MLP neurons of a small language model. Each row is named by its layer, matrix (down: output weights) and neuron, and shows model dimensions 640-767. Each number is 128 + 24 x the weight over its row's rms, rounded and kept within 0 to 255. Numbers have three digits each.
A block is one neuron, or neurons of one layer that tend to fire together. After each block is what it responds to, as a language model described it from the Wikipedia text at the highest values.

L3.down465:106104135137142148132169128154124160093167116098115122109086100113110158140156194155073124103087106109155083142130143172135138151092115157124117127112130167088152105096120115110118074126124116149100179092089145111125136116134121153101125124113122171128175135152097129145052109081084113103117137131133109126128131133122135133134102136119127152202140124122149124100096105146137192089117
L3.down1200:107096111106121122098089135140156108138121165114096108152154108114089152154080241190063164106147124142146129117122157155154111117119117139119151156146128101000123119118127124163131087155089137145131126129111108139135127096181135153120146150152093130085115140114138109112147144094130117134124134143127154132100159102127101100146132108108133136150131119144207112093132158125089115144160
L3.down1680:095097113081149134122193149112126102148127164122104135127115089090162111136125204064145136126107140130148070165143132121168097166126120171133116132131146113054153142138116104136076133162127121132123141133118104173131123103107144113125171120143080150119128122145115136136147157128143144145092113133147099133107132139139128124141097116136134139125127154113110131108179095092138085166093
L3.down2057:129094120107120125123125130149114122129121118118075121147150106085142142119127135151117131100130136161155075153101108136147126126131175119096146121156104142126119122145158127107145147117118107120135174179100138121120131139122155111140129148120142172101175116127084170154126149115156112125108166170138135159150164145120111137162131139106106202124118144144149107100078095144108121184079
L3.down2320:141113122108113126176161156148134132125059126132138119096102143123117124147095169121165179114120130154112148134154156140119104099179138119169122171130118090113137140115138134128129113139095100141169123118142125116118094091139106119124110132166095147103129107160108116136119146126141155101099144106123136115145142162150119132112132150145123090102163104139173148071143142087108093164142
L3.down2760:129152156051126180142135132167145174146138118096141116155157124153134135159174152139139106106071152109132143133134089119145162129102126133199081100154165132124149113105101157130142152149149154148155109113148143177123133111130116108086131140133134113166110120123108143158140174174138108104109151087099143125110083124144166108128125130108107121142130093099137164116146128119171103093109
L3.down2957:035117141098082145091149114087166158128136118114129165127126148148124120138111085124113116112122105156126146149138129118126163107126132173136119162131169176138078157114187139152123137141110120140146102087094154119105140082075105169085118149094114102123140110096108104110117146130141105123108137102162122167135157128122118136121113128145130152127144125141101154152152139128116162119126
L3.down3034:108138121086166141101124141121163114139082120124150125098093129116143144156141159135121114122112129149118129093163102092161115128164097122137111133102152125082155122133110131133105132171125128141178095107107135178155119131125107136084117111142105119151121143113097106094126139122120149112143143124151102113160121086105131094099112055114118120130133163114103124115131151110152173143141
Responds to: Noun-linking "of"

L2.down182:079074101088155132140090133153096127110111124127143151148157136140127115128094192125153114119084168146132103088121132160104129146101108115143148115130121108000141108109128167133152126143133126150135122145140153134148100116143106138127119151142161135136139106097144105106125143148102117146165090095110103142115104136108083131106157139115144112126107104151125105137158113127155137086105
L2.down717:121125124166119134139136145097172092128109171150113140118129129131174153142129237103148082136096142160106124091107097107128117098090113105138126178096118115000203137113127137150175090096172146134118138138150111156109116137152129105130102113107129130106161119088139088111116150132123125102139132146118136136125128113079128115142133131101144141153120147138123059115141176126131075162091
L2.down915:141146114120156128154113139161154116105070140100103076114122112152158148169098172126117087127172173145134083120154103139070110130126121112171114106140093110095159100139112105138195127071141179100147121076169153134103132127127149102107116153106129104124168130113129161150087114123134136178105061130120147098076146148076122152148160109143149161172138115109130094159156136136117102115110
L2.down1171:097118165125110148129118142103159131135112101163146151125112156187087111162136226147161102137129108127081105112120116107121137138077086179145106160107116107000120158161123137123179140128111149168128112104116143166125111162118123120156165140138125123121136090087116099092145112114114121130150123099090111121119165128161111110172118107120112165149141144130099138123150145105128117155133
Responds to: Sentence-opening function words

L6.down348:126170148143114144123142172102182136112135158160132147103126132122132112137150234161106099143138142147111121117120108139081146155152143145126094164113147165054136108147113118157096140149097143170129076135099142168126122147111107142162135157116153102103149116165115107129111144129118142116142100099155060125127126126098118102126119058144072134156081127110116087115145136114085127100158
L6.down1437:108132118119153073118161135160142119146129115137128113113118172116175144127160100128141113153138100117128131161115165113133128116158159145116134168153107129133099104144159152142159114119123117114127164080113155105124163170075124118133132090148098129145126163162089104120132135136075173113130162114150112129160104114150075123135138120127104083131061157138151123148108178128120167154111
Responds to: The article "the"

L6.down2189:146123087124105161140114141090129093128121134125165142122130126128103131139127069116121124098155164133188162118131129157125097154139098105124094130098107109109123086127121155158140177131147105112138138084139103099120117094125121095114095157136143122114161099166099123120134114136072148118138108135139129135148105142159101176154145136153148130131117119092136129143116114113148108104146
L6.down2305:140145098139117145083131136133087101168108164144124145096119129123142147149130123138126131138123179130116117099116112113119101153110136122145123136146107123177144162147134135116109185116139113176118115114114148095134102125175111083161140169108130106118108159123150106132114108184046100117144134122152130137154148109152128145117151099137133111107131100102098170168116112177158096127135
Responds to: Second word piece

L6.down2870:149094136130143076151154174098120122117130138152095159141141100142114154185171208137111138108131148146145118167178126143099139144099146113095139140115097162028103110117080122130101068080148131128136139091154135146104154129093140156139136132186168098105068105132148153136134097130130124164107149190106141123077157177139133084135137125110176128110138128124129123144118099103085131143140
L6.down2877:124147101085125122149109107113142123142120124116110161133138158154124121146135185142114136115114156080117094120127094165139098094115104113098169121129113107052104129136127114103124085108091161101135137131128151136116128144110143121112118083116156113096132089148125130163112157139154115136144210150088081135117141120140100128128138088149165130152135113127151114182116127142118155121125
Responds to: Preposition "of" in set phrases

L3.down238:128157169160142120154112152087174160170159125135128140127126121135122120099087109154136094087113110151151148094145120144155124120098131127116106125140111121129125143115145143129180178127128120163107159078113142109139105127080139056114085172126140095146185144148180125089128160100119091103155134117124098132148106138119104109098109159113118100131172152161152120122110160109140097127119
L3.down241:119155194079159174108125135091117150139137169126133149106115128139128122131163120131142180111140161115157113120104132116128139124106127119148109125177131128134134158139127111129182155089160142165152145155123151119123104105093164163164099149123108099161090137099124153122141156161159102119177101140126096174134100123097104084118082145122107159119109131099119130163160133087089139144132
L3.down829:088148119118119099112160126120156121137130179125116129157166198130066122109160128125152085101120114109131092137123152156104117134086145136182119099153145158121045137128119105089112103127124122129131154124130118101112081147138119103167086119142136132101122162108073173135057111124124114117114173119109128183188126092118094113141143097130143149140112113105093121127189113133129150094095
L3.down892:142101161128130137105112108117121173111123164166112139097104120141074137129122120075109112103152118160139155151143145156125145143113074111122136125161121189158141080112114137088105162139130135134164079122084100134120101091129154136162153170091120153143136144124147133125094109148135116100121146139145097113162112102113163110118147132142128080145142099115080176125131173130162113098117
L3.down1292:152092130145156141134120116166111118110137108059158150088155136157183156134111102131150065190146125158126134087091155148161157096131124150091138091096176133129091132100147128088134182084129135090103131093155108123120136143105146112121121119128078175134153154176105153119102067146147138108147139097141118128161160130115111136144107112112132133124157083145123081146122135106170140164064
L3.down1594:101152175168146119113110148136149103157130144155147145135124138136114121098137110146124130109111106108130180145157094119144088125100088136124112124130158123179095144111148114127157136126162148137127155119148110114061106127108130115127061131158091129100153150165122164108114135093188152106109149145137098169115071100119123107129134152120133163110104133123112135146156112147115130088150
L3.down1777:141139107134145140095158149124129083124100078123149091142076128180178136156120102076152115138122102171148123119123098113122160079144153121102146105101124171063101120110191136153167131143132082140110100156123158143152118114134109115083113111127096159141102162124147128129123158134103137093101140087144115117117097111142113124101143108125095163082126081125104130136143105121138112149109
L3.down2410:130119097144135173098106142099121082114179124140110140166133091173156150181194157107125127122116160135151147108129142108153120117170141123108142117141144154080130139136175103128148131117127117114101110155121155121136124138135144152111124170142129097107118138183138122166091132125082121108098131134123128150135118101161121161149130122089141145136157141122120096145127082093061136125108
Responds to: Mid-word name fragments

L3.down389:143158141120127091151142165150137141112116134126119157114105145172149160141140245155124122160116100120124141123118156135122093124137097121127156108131127130000148068128090137150129125083096125164114123121121169149105119146166112121105114132096158105168179163129111140115100135125139130127106079125137114130145123157119100134106140139113128086097144127122114097155134154143130112124130
L3.down603:109118142098113118112140109146140105129150130131110133132142150152092129080102151127143074174132140117148124134113156138111153160136095146162074145097113097061143080116076112146147098096068160137136104124140156109117167133130118107153179130131144090149120133136107123159165184194143131127119091113148110147188144118145133148092096106131142173108145160108127117141132142176122139121119
L3.down844:123181143112083122135091116110159109118121129096112129102163165152126142130142201104134144139102106173160091076101149085142109119138156113116119108134113129111122095156101098133159148137098154174150095093107154137174125151131139096115114111122113124104137155138135054093166138131106144142134118120157159138105162114105093154141145106124152136116079123174154116101116109105103133140134
L3.down1236:109132155089121146109115171130123139122128094143130156148114150151122132144108255107152077154101145110152132119115142125128137111140158132098106143139144116000072121087130106135113145102137146149109120135122175135137132120109137104116097143108150128182125140141116132114135141135154130120115137085147100124106119147101109101133150125072143111172124138144107116108169118136132125148113
L3.down1586:101125162145106128129132155112149106135119097109145098069132112196143147152133203140135102073161152125158136155148132080119118129138129170153100096126100103000148149105169150114165072102105128161099105098097131126094154128137083139138100132142151119152111129114119095109115140122147142143140184111124087146147122119129156164144142098136130117118135111135137100119131145149112097124139
L3.down1920:125190146119142082124111144132129146144166154123140149167154154122156099182142205124126088136127111083145132129136177153124130166137114108087132148112139110070101128140130150170091140131085106134148107136154198125126082120162113131124148138122131116124155134108129153146108128118137148109145136143105109143126156141133140115117144143110127108129120134132106110134162129143141129117143
L3.down1969:124112149129141144143147146126151096136118103140137173128093121104127135112153200120165112143140124151131124132124118119131125123143142124127119168110136112000145139081140117131114159096148179158129135134150165141134108131108136138126128133139147122143144145117132097135133120152139107094125132126141101079062122125082147113108156108089150115121129114137137104108137119085100148136131
L3.down2156:160164127113148124162138148144138127155141123150144148124134116160138115192113205107163121142125117137147116131134132098119089099087145092125165133117115140000131116150101153146149117093127114154154112139119139103119111128151098058102151101079113137107143133103127159098122119109129121099121149081102127129131119132140122117124124156118132143129118115137137119117183151157159096159113
Responds to: Clause-initial determiners

L2.down891:132169124101130091128132136107173147190126121115080143112133180109108088113137092118153128164137114144140113128144112107122119157096126154103129131128122166131108134140114156158110129109141155113110177131156095079164148136100129098120101135093161095123138132100141158081134126144152134095124117116170139126152068108148116100101126120161143128135148133172119155099161175094113123096146
L2.down1534:159157132134128152111114142155094138127185139117111102091154148156120144112123109154127125124136102121096143138113149089114136110125132134100098123152125118141082161138176161160119122127112170137129151141121142132132089126168149168124105116128187110138140121165113156136148138114147136067147144122146086157113108156100090089093122146112121152141142118147153107123103115145127157115125
L2.down1608:070146103116137150102109148143092175134156172074107117120109129174074163124140119113106166107101130102111148101141137136135105149128088132137094105097133074135118144136149149127138130136130162094118148131106153133152088123123115093164139153124107153096128149146122188134110124122119125079141118112190141142114131117110097107145156114150111105137091133150111094131143111115102111131097
L2.down1665:185155117121135090108120137145147128142142121138145156160109112143131137135111100105101114096173132102141125112116158173147118123145107113138113122133199159132116104098110120113106103123134145080090164150077145100113105145109164114102092144144137158102113145135136131103132136120152174157112130155105140148185103160094090108120140118123144123078108083154133134092133133177142114125147
Responds to: Foreign name fragments

L2.down2242:134100136126114147122127159139145137153163115107099088150129095145121128166140165144120115110145144134148093097154124135152116129104133104120129124198116103117109119180123139158108106152173124139112094111132091147081139115135108103127129137102103156079114112132139136117088124159144147131084107150129121121118159167107083114099110142120141106120117123171163105141173129132085174112122
L2.down2268:102090149114131104109130139148157097142123125113097088157131105131131122150151255156137135112127120129149114137123128132146106113118122158097156096160118090108129126135096122164134113154148143093108124113120113146139165119107087110141080133130089137094132140117092115147135123131147140140141152115130097145111132143152100121159155151133127076109131108156192144076171125127059130108149
L2.down2506:124113170081132109105166138164143140103130114131114126151138144164095122171117105157107162106152144180127124101103153150118144161149082136131137095164107115142141133101139135146119123076122130135093139095141158129090115166148142114109115143092134131133125100125122126118124100092102103141103163110149111116125129141104126116093150111133152119130155097104127133100111146135096096102153
L2.down2855:096145052130131149146123172115161115096131100139125107142134092140115101112147221135141094150131150152134128090101114154142110156137079120102147103124141139016131155145097108115082121149170109138115087178129115155147152100085121101120167115153120155145160160093134093130129125136148120111153142108142129139104162104102113089119099129150138114114103142186157108118183140139119140123113
Responds to: Linking "of" in names